python train.py --n_layer=21 --d_model=192 --n_head=2 --n_kv_head=2 --head_dim=96 --d_mlp=768 --vocab_size=1647 --activation="relu" --norm="layernorm" --norm_place="pre" --norm_eps=1e-05 --positions="learned+rope" --rope_base=10000.0 --rope_fraction=1.0 --qk_norm=false --attn_scale=0.102 --bias="all" --tie_embeddings=true --parallel_block=false --init="normal" --init_std_qkv=0.0361 --init_std_o=0.00558 --init_std_up=0.0361 --init_std_down=0.00278 --optimizer="muon_variant" --lr=0.0133 --lr_mult_qkv=0.5 --lr_mult_o=3.0 --lr_mult_down=3.0 --beta1=0.95 --lr_head=0.0037 --grad_clip=1.0 --warmup_steps=200 --schedule="wsd" --decay_fraction=0.63 --decay_shape="linear" --final_lr_fraction=0.0 --batch_tokens=[16384, 32768, 65536] --seq_len=1024 --doc_mask=false --z_loss=0.0001 --train_tokens=305200000 --steps=9631 --dataset="wikipedia_en"
MLP neurons of a small language model. Each row is named by its layer, matrix (up: input weights) and neuron, and shows model dimensions 0-191. Each number is 128 + 24 x the weight over its row's rms, rounded and kept within 0 to 255. Numbers have three digits each.
Before each neuron's rows, "fires in" lists the words (lower case) most often at its 100 highest values on Wikipedia text that the model never trained on.

fires in: "a"
L5.up58:125122084129154168122139105089139141128113135174128139125167125102097108116099116112130080137152076130126143136106146130144135158132124107106121126139128117129184121143112133133115129166066136127135141092131133114146167121109121092165133107137161140130159161096126146111143130136089129133100121131091128089123162134088144100128101170125096171135127134142124093158133115198126105115156154155121092124121146135117078165140153169164103118164106092127094111186129147175118147121143137072153084114170158123127135111169138131103110152113136136135124141109087127107096126158100158119

fires in: "by", "in", "of", "with", "to"
L13.up204:163143129174151112157120148170106153140115140105103135130133154146145087104128095164109090138126124160103080141111143092115127159158139171093119133129127090171093108086193117172105111115121122124100173113158160140117151134115098139114102120126116159108150141097154130137160113094144156131161144124082123132121129138100149164154092098125069122137121143088108162145149112123091139126104161150158118146116084107095116136149145111121163122152139122155145134105068142121122105144133147134137139137149128113131179133132135162132099139070097133108162131111167147143126119141122139165

fires in: "according", "announced", "during", "next", "following", "committee"
L2.up570:120135133150032135132131139110108136097099097179119112144126134135072121163122166098146131115143116084150090068100135158122118106153125106133135142094136095124160152121109131122124118135121134120076096164126129130105120161117104172107108162118125123104131116112134147093149122112158142110143130104109131140133163112132135138113116106134076126150111143178140135203112095093124098110089151130149143101100104165150134142163121137108112139137083137128106146119121144161121119142119152111122153151119109177126157123102132134134198152139131088133111131115173131127135130171132166157

fires in: "large", "age", "george", "range", "knowledge"
L3.up461:119132100095133095136113147113156109111103167135094109127111141136132104125118103060117104128113117111071112150126161121092156116095116180148132109100151136172121091103151121166161127118132124154118136118165114128139098132098129086165099123124124117116108135132134095147121135143155123167118090158091109113106109135110125138145113124154129131141133161094119152139180116078145087115146147146131112156145095103144076130130167169115106103148151096091150116130177140120163120120154083146142124087125133137172134114138155125108127118162186098153117091176110164118146112123149106159

fires in: "and", "was", "is", "are"
L13.up427:087131118106155107141148096120155108114101107174158141126180154096104172145106103110116153093116147132155155116108114146131146115150131093128104172154158080131152161165138097134131136132123118143116116126145094118136086116155170062131162105110143130105140110105093147107140121159100134150137137139163145122104131115152093116071182165137130136112166157129168136150141126151109136115153167141136123092088157144116117181115135123154094111095165106119143160108126133143078108130104051158143160117103132107127131119108145127126108149107168131105131097113138137137126151121136138128

fires in: "only", "of", "s", "being", "almost", "is"
L9.up620:133136163148147148126123102146103118117133148126144118140143129130126113176122137131130096126138079133115133148155143123112089148070135101170127157181096172117098067117139139123076153107150117161090141128128152082079108183140118149164155169111127119139156111121158105099112095119135151130158141111105104148132132111155112142088115156134095147115168143128134095157116155126146118080106131141150109133123163114160153114126166124114137151148139134079145138139120158151147136121116132110156176126141100106129123088165133136135113129080088154127125138124110128104067195113114118108

fires in: "of"
L10.up520:153160112135117136112124110105096110119143081117088123121135146158118148098106077133140139111125153132141112128124148167114122098133176088148162138094148164091126122104150112122143087128157104156122117136106185129136149105108053121110153119149148139126137099123113116142101123148121144129125154146149146149113132151086112121164132137145082154082091164077119140096167105192142183146138119158112119165135113146168134154137137121097114103099122086093129140130120149144166124160110078130120163182152150115129110126136151115113146130133136141164097105112162141147122101135162119117

fires in: "an", "took", "one", "despite", "another", "after"
L7.up359:141097097152104155124096144162151114093107087128103133102086119106098155155156104128102104135126136101123111113148149136126121095133145159152136131108097148123091100117114158129114176105137112127111131120127132106139149125165142095123169131070154133129101150152152150171126171100149131115146149110159163145139110121128183103108079099164098158127085092113154120122114107102104107107109148110133121126124110120118174155142109117122093150129131119135118140124133103148130120165165136161104172152186115134075140121148125137110114110078105098124125112143140164178163114127175180107

fires in: "four", "three", "financial", "finished", "open", "two"
L2.up338:133132089183097164152066099110102134080125164081157131099117132160139118143138139132111130139128136106084113155121164145106107131151107106120129109151150156136123119161111118124168104127106159118096064136119131106160112136145175107144099106110104162143140148120150163119134133136154115100114134085125143108088132138125126141109107104132136070138108090126117152132115137105113104146124116155087163109134137134115103148120136096174166148092143123132077148155151107118116142103124136149114055156119132106162148151105111096126123153183157109132148149183099133116135118121118157105

fires in: "george", "n", "king", "age", "san", "saint"
L2.up744:159100129133104113145084113135095137104160156154173118144140123164117118127106123137146119135117111131077110105153154129078136141129124115131148143188107133134158121121166147123175111138062096154120153115122078117162110122122125098149126146123097153111135138131140112147130132123128146145118119124141102135102120149140118072135128128132146173179143124149161093120105079137072150132113136109151111104159119153183094119139084139128112144116123123128111166145163144117177158133142083098167141146115163130175122097135161136116148101126119080128162146149136137156137098122146169075

fires in: "two", "three", "several", "these", "four", "avenue"
L3.up81:114131128150093136168128127117134098068127123119147118132137108091085143156123148113146138085117092142110115172102122134121144084133100103134126118142133134093105179160139114123174111145090134137063133154109102157077130123111145104119108096097141118141142154141118137141161112118149163136154155089159134180138179120140111153144163131116145099082136119135119108171154113110124158132116146155112115093130117132120147168104085122115122164118140094130086117103132116197097120097153142151122105116102127107151129113124126136154119186136079128098170145136120138124179142139114149118

fires in: "a", "on", "in", "s", "world"
L16.up62:109138131131097135146109103120140099151084118094088115083094141124094167159114138121141116124162117116081125099121144105089139140125115141125129141145147166110066115143117101108127170152135140125109090137165110201125152149174146148155121161133130118089151143125121115162147132097179123167123138100126147111136132120155119147176106126131131122153119114095144101098107135146112115150144118118103179127095135116105136136116140081134119133140129141154100163096146115108147124116130186126160109113150120141114169110154126119106189161156098103106136146064177122095165146125142130139

fires in: "of", "grand"
L10.up651:142188125090117091157148103114126109145146067168151158119127137131140105114131122144143128110138127105084114108191114127084127105123137142111160093150193210113124130120134109146095133158102099118124140143132121135130142116112090121124164108095133118110095100163123104134110146161126157102179104109110122110083109099130156090094126106098106124115133101112134114103136160142129135134147145127102151130145118103134142119117133135094161127106158101137125156186162120146132157145137098149113151153165113153102136120136135105144116108163113140147119107191116115125122073151116131173

fires in: "of", "footballer", "in", "chairman", "professor", "manager"
L8.up315:098134130164114102158137119104156160143084136157140119110140118161118131113121115140113099118148101153173111207154133100107092109129171114114150141122153114132146122121063130107101174113095120105139175115103171112156175132065132138106149143129112123159172146102180134126145125137122157132152115117126132112149157162131073133168134132133078127127146103159106126133091127153060114145111138105151120116136122140141118151144140109137109069137144110142152136110117142128126136114128121122126151079158133102149158133088123106130127143107123118152150124069119088125158104136141096116

fires in: "during", "because", "when", "became", "different", "difference"
L2.up321:102188133154155139165120065127071098117134112149105106148142135118134102158100147097106098130110127099074122102110157160115101098095171129098093133145140130124157116130080139146109079142111147113143108154164082119144131117147113133147097148129137122127146156162157119133100125155129158106144133138095126118109160131138119139116104116132119134089091157173175159127153105132115165120106136120113129144098151128142121085149114143147131121147112147167119135097164115179168145138110094100152159113153095156115149086139127097117161131135152104179112109138141117111140154158080125130

fires in: "an", "another", "anti"
L18.up36:125129122108177101094153125152117126119126108103097100144101100088118145130107133151138103140098110143128143151126140091138103169120097146116096113097122116099122089119142122097147152171148112176138127116135168102101130127153151079130120146101133130108110161143161115129123122111182148106123126164114110126143110117103123140132138155139114077126100079112111148140135126104108122119101141152119121122138101156115166137134113092112123181113099113139097068136155139148136122176140184148163109175119107118085154112070136179063114119133098130127119127134154147092119107136161083149

fires in: "of", "in", "to", "for"
L10.up448:150097116136145152118133133092131157108133079120122138111109109132121102129116142143154114119139126103101136114147128113140115146108119090086121112151147169102106131132151159138174090063101116122101164137117172149110156131188134109130089132139123165093136139106086132127123102073156146104159182152111125121173133201099131149104128116135114087090161093121164126109171138096123132096146155110080094171135114149133116129145136096127122134131100132138134141177142128145126106134132137153172145137160110098127161120124151129144100129119120126151145110112131083093118100168152089133

fires in: "after", "during", "following", "recognized", "from"
L5.up25:126096111139098118150165160199114120128090134137116146100148092149097094146141121155160107145137146121106140156166128156111136149134137129112144129083106149130116143109158119143129141082140171120114103139117129133132096144131126168124083133094110179089093086126128152121130089145130146100143095088080108135143120169107120132111098104126110148089086141125141120096064097119107122081129106118149165128134163135152150163131109112129133160120094099111168151128151142147153107141157146121118142172177190119136129151156107107123123119085099137119143142140142118137158147165113115118

fires in: "also", "both", "support", "supported"
L2.up264:119169128080162110149154122126131131130157069196135130090163130132115129125166120063146166142098111129120157112119100196112128105141101145154127102127101129178109145130131136111085137122127139138108118113104132160092112157124134118140131127127076122144116086150139133124144161122136112130101097142128156134117173090151148112165137096118127096125184102180131097141140131148138104145108165125096140127137121078140103122105126136125096085113111113124138102150124127129137128135113113138162147160106129170176128118100160126130087136091109094120094141133123118135065116130104160115

fires in: "second", "third", "bronze", "gold", "final"
L8.up546:100136132143140110100183104155096195141137111163083154158142099133146157164123100144163132141120145134117096139113193134135137149068157126131102117137156165148112119117124098106131141091114171168141145115127128078132117129105090123134140157165192143149122133103098094135121102106155140111171137180099106114148126132111121121145119106152113095120122160158149128137136169107152126098092120089154102141120157120122160145134124088111123082147121127118130110119099160130115129119138139125124117116105164147137154107136166125095104162137085155161113146129153094100142084135112126157

fires in: "in", "n"
L2.up242:119133132117136117162125134085140156128146177139081103099104155107139138134110115120116105162130148156106095135128134118112133107102149137101106100123134166080140099117099141138118130141096132111132103134117153165153093113161124153170125136112107126167157141090160128109094122092114126124104120128086129120108154106127160129122161156136198124119123129110152106101139083136128098129150141128180167172147123123156162130142130155162095109142139104127103086130165125168168123113128104100123136166142124157149185122147169083134101116112136093077109137103127116157144114190085119102

fires in: "of", "on", "with", "for", "by"
L13.up535:140114112138132114162134132110132122098139104118071113094127108171128117101129114082117119113135103138092149106118133124090114120124153100135114149097102149148131073142110120126180125168110117119120123145112156133156169090090125132141105055137156129117115093160149119150111112123113122151136164088125113130122161110097159157132115121120106100118108124090112131107117120149112200145115160181147070121130131120126127114101158100082168123136093117130209090121141137115126140158168147143155170151148176131146118147140114090133122148134156122164161112114131141111125119125105144137

fires in: "and", "as", "which", "some", "that", "a"
L15.up718:129117111147163146136110103164098146141122093132166130114097140135153134144133114163171080122139119139123146125148129151122140184133153132125129132130087153129148111117114133098150175129066130102123157154131137097114125117115131156103088168089099124111116154093091125107155105084114111134119135116113167170115116141098183138121118107136133140126137166112154106205120135086120148119124136137113159106135132133169148129095116125153123105122059153091166141136089113147153149116139138093205110111086131144133099096145148103103115128124109100134136137131145104114112120088141148090

fires in: "but", "that", "which", "it"
L15.up748:137144101119133086141172120118149116138099078146128143121084128159100174169114114136154118130105144112164144114099142117121151121139130146153155143125096140154167102156125146136095109107139146113092206083146114102132113119140117102150130136131125120118108095083112116177164079081146167131148146091131115144119117158125128151122132121126113123088132163101161147136109121121139135133085127124138176180115141125133140129133159147110135146131100138171185159125124107116116093156140171154176106116105164121114155107140081141114105100133096118136123127085132110110189135160121137134

fires in: "first", "later", "third", "second", "2nd", "3rd"
L5.up453:154104112124147113155136128073116099149124131188149113135115123132164126152108103152141106112140120110158103090122141196140105131076106171146133107098117152144115127107104123100092160146120153166116134141143142098174126184159109158147131176108095134122135123095083106112121137128103111148155146125112127147160139174167165113153124130169139120134072179123098100131126148107102119130164109106111101158125124084134111160082172114091112128130136126117157134188131139120134159139110101156120102119135133130113125117141099130133098142099100116152146133121133104107067113129119115127

fires in: "a", "well", "an", "especially", "million"
L12.up257:094130124079142144119133127110118155182142204117096109146182102122141055082137167116124138121134117102171123142101104147105115123111138093144111149112166141096108169115115125101137121138094098096135150160094104097169107150152147132123115105135125148183083134119108128115135109140141096152133134144134094123127128108154155145151085129179138133151099101129122113156109104116173090113149073124117119111145110126140127143109161124159096101126123163139109131089130147109156116121109133159092151134085128149128108136130120143130147155104091156137137116131116116114139177137131153173

fires in: "one", "two", "three", "3"
L15.up492:125117110170127097099114123130102147167152109113145113118142096115133102166156146101108132137129166135107155117106103140135137176114138145156118105143190180184116159118115131110142140066120148118126124067142125112123130123085177127177093115140075124150096132137136137099116143120131116144143152155119138079114174128122115101125102155078080160171103129119139087125141137096086106126116128149081108167146147134135140153120145109126093136163120095106116155157088113136144136121153146155129094130124152125128138130153143081090107145156118099144141160146110089117129118115115136103

fires in: "total", "other", "website", "one", "note", "some"
L5.up73:109105105187152138132137139110111130091134137132105116143139102130150149161147141115152102161173118100116160138104112113137141085090148173149134089114138123147149138090100120104131147156130124191102092099120102112130159127161164149112122150123112138092113135131093144108117132135132109175132128163126127127107154133154172110139062105104133151144125146127146164107140100102122096199146134107167135133104131154144125139128099180109160130126117112129135125139082118133115101140174113148129106087154183109115136078138110101152069116173108126086142120122149126108103130119115137154

fires in: "of", "an", "his"
L2.up124:133150128142134173145133179105128102154121128079098149088179078143110167063124086161157134128128101109125157101135160123141163153150099117071094148148125147160116104097159171117142128151122134112114161118138116124134135148132123077115143144104114155135111119164119122150098101118134080123113068143141138087171115133152148082156110134164117122142118121154098133103157170144115114161140148103113134101142093163135111121122124103104142129103096122159085148117122125142129137129172131109159123120137117104143125126128140119133100130105079141152136079126113162171123102107142135159

fires in: "as", "after", "when", "while", "to", "although"
L9.up349:155153119127134118145152082112129114122124089159152105119086097138119140148137115130140093108153141130100117126130125156093128148139139131136146097123099111129116166109111109125145133122108093125145124118133137120153135146110059104126142126138103150117094142083085123167131171148108121141111179115167148139122140119158123101139107106105092164215105133108141120132135108123164135091144147140094136143163103166117148156150084090124121145108162096117147181147163104168137120136106156132124109155147138128102102102137117087152069117131124122108125082124162137172151087150181131142

fires in: "and", "to"
L16.up755:142124129102158159090131092090136134132136144102132099142129098106123131154173151130144125120113127098141079156138121094095166157164097114131141133096088096137120097171141116129139121143114101147146131103111146188201130097139125131118114148134116094106127116090133154132127183100162121158145147135141130152154119120144106121171137124148101128132143168108126176162128181134119163147146100186095128105155135102119150175133135121097152109094137106107089129156127091099100119120142119168126145096159107134161156102134113096163104163114110154132152117118156126109109105138144086130

fires in: "of"
L12.up195:158123117145113135124154114124121087095110122091147150130146120097099128097149114167145111122089122118130133143129137119156149114124119101111111110144153155079144127132112103116130077129077114146136165145122153108117147156122136100128098131182135170104119107156161140146111127130158147148134125116151139123099128111124137152133139121125126115085158146157141104086152196128123141100094161112145114131097136148151134108106132153168123152092142083118089100146104147149129158071095141140079183110146128106118116156121147152151130132113104153130147129184178067097147144164157076143

fires in: "a", "for", "announced"
L10.up428:140136150128118162129135166129138074146095082096132111112119140094091127134123076131129170106116109136091131136081142076133123134154112146152113100112113119094172127118122129141153146155068099135097137122101115078143174133145082114160148122140148135117126135120168107122136117117092113142117163145167134104104119151127166167088127115110143131127093146133120125126120148161082170129144116171156127105135094115105153134104130115126111175129125127128110163110168127105100121145121185137138131149167119166126156104172179105102116134142095124152112097116154164082136113148106147140

fires in: "of", "some", "more", "other", "most", "who"
L5.up604:092138068139147129172108094110093168109125103138131174139121120151088114155156130115098093164088171115127102167159116109112121104088133177168130125137116115136122125102111126150125146161086123149085120132147144087133141117117119134113164116156132107092130111166129097111157119098172132092112118146103091104134104114129142144125135112110195102109161094103134161124126182112143115168144141130123171098119153127118128165133144124133139161131142098115141120145126133087171159162149129092135134103114156141127125129133138109116119141080092126125108118144166077128154147133124182124

fires in: "of", "to", "time", "almost", "least"
L10.up451:160108152139125123136142102144132149088118081123167119136171084080097090128125138158094131124093094129126079123142106113067131172135112130113124138127142148133112132149130124184099127176085129129125179126114104112142114113114109088163140110116129106111171098131162137130112117167155170129143124149137119119117162139143093109123086132124162108107133113142092099115084113158096154123105126161123097114139146092113125175115146121112135127120165110144141112115144106139106108149154142133107143130132063131132158111173152122176172098143116137122097153127147177126161108091134134153

fires in: "by", "bronze", "although", "athletes", "athlete", "courthouse"
L3.up659:106155151152139143143136134146142138111091113157137101162120141154146128111118103138166096155125120133136136149158156133131164164099100150101149149131110093148140109129112086110127101088085172129085133133165155141143136150144124104179148089096184122117076101116118164130108156144129111142113102086139096105109171115139118153124129125101079138098128179162106157124119090149172125066093144131140110110176139136143099137127097140126144142099139110110141140139083105133126149144125114109105119127149125122136137116125160139166121118196130128114149107103096138124148146118122076175

fires in: "a", "his", "the", "her"
L13.up737:153152112123122151153120099107124137107136097108131140148132148145082121094130073070127131137124119114161101145101115156125144178138116118150125142151141117106129101120128100116153139098116112113126135165120122119131121157103128125129137143113183175151215172115130156129094137106114100106147103131149147147117082128147150128162113110127130162144152137143121133166107116151130162116116153158110108115137145143123160125113116128069145147132126125047070188108115142115118156138114081114166134136132119148079156121143152108127114120113131084151123097123147147122170163092127166107

fires in: "the", "place", "of", "in", "for"
L12.up244:125093072131137114087153081115138141139150112139146148124126138166091093093133105113112141098099126150138106100137153127153104174104106100150178130122143117132160113127120119117148118167112136130146107135062166091168121121163142167139124151117152104143135109167115106171090139124110134080145134146102141125201148098150132133142119165175138129143108160124134151113124122126134183200150112132131128129123118099149151113087129108101146115125137126147124141111125152120140129142135157117137119082178100138132108117110153067104159146139099118144112084130119144143156099091125128135

fires in: "became", "as", "won", "named", "ranked", "ran"
L2.up373:104093148120104169120106147143096082134083101165131122124087140157130192093140115117146139127107125147129129089106126143135116092175113095117165091146146166077131139096097092079143128163089140082123113116111146139164101102121131135138124150123135112129141113090102103111114158117102114149149149122055129149144128123105121124119146086140147169145144198113101165122118125157104133162101127133110151134130126143132160090147124134156098130126117148159125097135148121184161079157121132115150111111156115136147122133121115115163146134142141114125146153164126130115123123109074114099

fires in: "in", "near"
L13.up322:105139106068098140122190144107132120129145151099115104085127134128099130113094150116142111143164111144107127183133133100046123098114136161133124154126136143102164109106147138116172137140079112127136092121115095097121140138130101100125137121152135123141173142112132161128147117148105143136113170137097128144101159092105125097174134125114119155159157110128100114192107113178113102077122139150110144129121140165133118108134131145122087117131143135143139124151147082157153111151164100149106115167136143111121150144147122114156123155074125141132104093118160125087137089172125135111

fires in: "three", "four", "two", "six", "4"
L13.up459:147113100142158110127125117099168158062120072095109142091113141075122106123166109144111186122111146144103113178151179161142115122128129139120102137178164166133124137099105117143129129138110168104112111151071142108143137086079133116146132145117132118176141136171142097114155160113108149143124121099101148145120153155148147137127139091123118124169139102122088082125147138141127120150074125120121086107175153142111142100090135122118129105093118123118087132127113164145141117084172150122134106124145191096125124127113124135145111160136099129109139126135124121121111110141142137125

fires in: "from", "between", "at", "born"
L16.up153:138121159176110122173080125113139103130129097126080164163125152154154120094123112160118113157109114186117166103127089140103139113097133115125153161110146127124120136117127135133096130146133092098099106192154114169115129130139142106157086112081118124156113086144094109128151131189112162106145140135105101145115182110084144109125108117118099123148131137165141172168116120123103137083119108155138123067125105077111127139159146129112092120151173141151131122150154130154135084112156102117128097156145145112178124142100157123134112123118140141137130118140106150115127122136127115098

fires in: "of", "more", "very", "rather", "disease", "too"
L8.up363:102144161087122092090116132127098146129106147098155171175094114135080104117135175106153132153082132135115104130115114133124143151057120160159145126130112100095126071102104129129164113143106076131176114121164134134117175110117137118132115132176135155129142156116150137128138108161117170118159156142145131109138136135133145144122121121083128106100149135074122151142100137145139118134100136116145166115133116158144099148126144116170104126145140115120115147157100119097149096120137135117079157100156108108113093097143147137135135153157121173107121170139128156108168164137108169176

fires in: "one", "father", "two", "other"
L5.up676:146108129162096189150095134114114110071134104110180129097097132149119134194105118135115096099139101143099123131121120147105167103134117154131110147099128133099152156130096135136139128113133099125108162130159101121121189180141117129105145126139159178108117137106131157106132112120144156138126124086097115122124121116079136108138124118125106182141127141121144159125147149134104133125129133103119104165138118131151125129189129157105103111109125101125099110150151115140139144114153132104167098105157146101130140126167089069116066141164094108112175127150130162119134165149092165113

fires in: "by", "just", "as", "senate", "since", "debuted"
L5.up446:144134146163156160166165132113133114115112112120133085162117129099117096076102124118143116124102156170162085104141135134142129132106153123114127149099118103140101130146112125098128144140090123179092130082104141101120138109109164109153090134112146143148127133149133135157094109171164169150112160132152114101158176175106115166118147106130077100122131137126109097134129119151138129135148086131115071141136098107125156174126116179149110135137160120100100165101147142096082145115108116172108107159172129061144147124129138151114132113116131134160144149109120126105106092146153127114

fires in: "became", "considered", "as", "called", "along", "alongside"
L2.up446:117137067106131197121135086165093122172126119133129151139141149163092157100115136121103178123146140127120120071086144140094104140147151118145128116121127098097130107121102101147125140177107160138134113127145099135130122080131105136094148136143152100137111071142134121113088167102142128139143122138112144139084128134105141126155160110116141131163129073151145153106143123120128126164113171141058103139133149126113126085124136095107148137138121141162136129157102121157115076140051120112137136121113144138140127097110151115154159146143150136145130117150155104132125132110090143072

fires in: "of", "there", "theatre", "therefore"
L2.up635:147134111138144161123103128149125134148166107122141136119144092147121107080114090140177125100086140135118182102125127138093171125132146112088151124147127165164102139100166142129135112126159129091132130136100123152170140134101115088153118142105111152119114111106095083134124121111164073131136118119148143118122150121149092091112118164154132149165131116154115146107182157173132134150113121123117129102159115094109106145110101106136173159102150119158136127105137116182109113113175148138158145136122152131154118106137144068151078113130097088116165061131117098126108126121126110095

fires in: "as", "according", "despite", "to", "following"
L10.up56:155136119149119130155131110091128092123109098145097095138106106117126115153126135155119087112122152111143154133102149093097112093127149138138154105079106112146101149120129113096148105132125151158066128087119133111116100109097121147144112146119139174132128135151091063148142125147163131126156167133144143164135182158096138114165096094155069143132131121099161130124103109177168109123146094147148124136155123162133135149114141087112107188164143092157148137118146124128151124105161159129109094123152151110123114121143105090162118169107131136098121117171161162111100129159119130151

fires in: "of", "is", "and", "type"
L8.up25:125110157156181150159105087128129134099076110132129107129122138129139093127144130133146146132114153124157151120153190115149122122138060133172080148159138131170158100118127135148099130107108103121174124108124122171089091089124140116130138113111143116144105113137127113128134110115102152150107113136136145142085107097113141129152136132104145147149113134137138088156119151110108143127134142099150170128076136148162108142117135102156128056163080123103143130150100114149128112158104140166111095176141136155110173089127145137146116102109159146136109115110118099183124174100104112157

fires in: "so", "more", "very", "some", "software", "roorda"
L3.up172:118133183146146149135141115105131121082092130092132142153108141138110113125101112111119095096109067155121109130136132116127117143085119134161097085143114100134100164138087142158194110141148143133157098143082090125187157124141113139122132164109132152125106123153101151137147115134109135125149108146127092102134135071134131108077114136134117126116108137084152172107108162144143098129138133152116122160135106154089091167111138169106090159130135106143109134105098142122154146120120152160111118097169086152116152143111159129156115084166132176119152122141143087139126122161107105125

fires in: "a", "first", "one", "an"
L15.up681:133127092073142187136101128127101156130121072129149100154125117070144109117102112107149123104166132164138124125098160128131110150127074138126137120127146110184119145146149114149126137164084157149110137112123139106116132168123139141152133113151138160139132123142151141130148119132142096147143122143127139108154104165118129085128113119145093115151127173145156115141132125170126111108150121127118154148176137099152132134117079144191105133116112156095096124135149103160125151158114151163108140107117093092142149083130123184136074096125101146140150178187129136109147088128094129120

fires in: "by", "at", "autoexpress"
L9.up274:111102146126144109135130139101110125151117072176160096136101193142141118094139117147090102105116157151097115153111119116086100147085113114091120164102138141129137163148133110160112130091134073118094156146153162092163169113140148156168113124127124173148141115148136122166129085121115131149168174159120117119163139104134110123150118141160114116113095108124145153151132141156078158133127137162113090124163117097121115181118122121130085128143151129132155141102126107122123122110157120082131122139154102144122148117135161131101148148116196127126156113120128107127063116112137102128

fires in: "of", "first", "almost", "not"
L10.up718:130186120137105149136086113138096125127115108124121092120169133126132088129128081155134105121160127139141097126135144165106123142111159120151135121106114147120224117123144101107112169141130109137100142120120127117075119122122182103128151091086122155157155128176120112102107111106131152128158156158125098123158156117152127116119150151154129084076172104119111120116150121149133132128119119146129098150124106136121134125137176117161157133081116159149117107154101131118130134160083115179103158132139148091114147130108130170161144109077090141132139166104127153114096108111094139154

fires in: "and", "exchange", "he", "to"
L9.up550:134118130088136114142130110139101118144088161176187117133144097146114098124131121096117120145097103137113116165112180116133130156147124122133134109121148116109148154121136134108124132109153106130142147084152121123156142137132125117160144126141120170097187148134093129123076130143176138154106154092173149137122119122152136103167139098146119146126165135134193129152126154141149171093114162115097110124133130122143136121125141109094123117095133074082104109152077145116149141106113102070147128137149136131153089112106091109127112159118112138149130105101195132133133114166079092085

fires in: "at"
L12.up84:141128152097074097164176087166162140161096106086117126118072099130174109117175077131132120149156115144138127131142092106119155141104143114122111158109130158102146110120149163167114149125130122113112042132105146146124116098094119136146081117160121108122163114125148127156096106137110144151180151136120122133150100090169124113127118141097135146141109122131148158132178122151144124120139125154084107121119134164124135128161132103120143133184141142166100132107119133126145160139138134138137099185122119109103144121142123140121139135097129085150165133124155098121092094102142105149

fires in: "states", "india", "grand", "us", "usa", "opponent"
L10.up642:120083142150135127092186163110128152102121113149092174096106133154163111120112121118179140131126143120136108128122167079142133085122127149082161127114059151139160112150163096157122124139118105110120107134135127103132140156155125090142165106122096077119167147147135119122106163102128118086130154168113104162135117142144094107114140120117105150144131153099122105125132184126131107119143141122121132113148122095099142125119153105132161203138138115152141117161132107131091085130145165124122127161125109167148097120127142160144129096125106097140126158099090151113121125106112159186

fires in: "of", "national", "historic", "lake", "for", "central"
L13.up253:132176122087095155147149133097148156161142135156142124100122151116160161146109135125140082113089137104153107176133117122137119132129132139144155104144098131145134155143098135113121159199107124123131104183099123147136133162143151109112123120096120146166171102163161124157086153119106140111164112112102151096138146093126135144102130146122097137177143109171128107105133115075119102181142161122090149093140109132103150100115094176159112138155134151163089153161147182135127170128130129105123106136146153138111116119114149112152139123132145094096115154127089140108101122138102095140

fires in: "two", "one", "three"
L2.up204:158151127131109165127107115154123099082108137148130128123124081133125160125137168145185130110175158105133082125103116066138110114166109129077121141131161171137174158148115151124144150123086154089152085121136132120074132140142131148097138129099130150168140173133127110141135142142094134117111119097126170125136144129141166112118111132136106095202121095096126135126123131099121138148123135115124124137129154106135101133181100139087058138129124141126142158107129117079084111097149088139137098144112093125124092110124134122124129106137114143146145115120119102135129146123107175083

fires in: "a", "an", "korea", "independent"
L12.up199:113116103119141137096092139116155101111168166164157122128149141129098130111124148105106143181144140143175142132100105133136106095121115126113122146114155106089148126113097132071114144116164161164122172130112115171153163089145134111138141126115190134132111103115098156106123109148085172133132147168114102150121128149089183120157117093151086133160137122111111114150119106156110098080091082139092106125108170125155175149126143135154146150130113132120084153174129145151121111111133149119137128099115119117145114116107084152148101112135099131157143099182133137142121125110105098140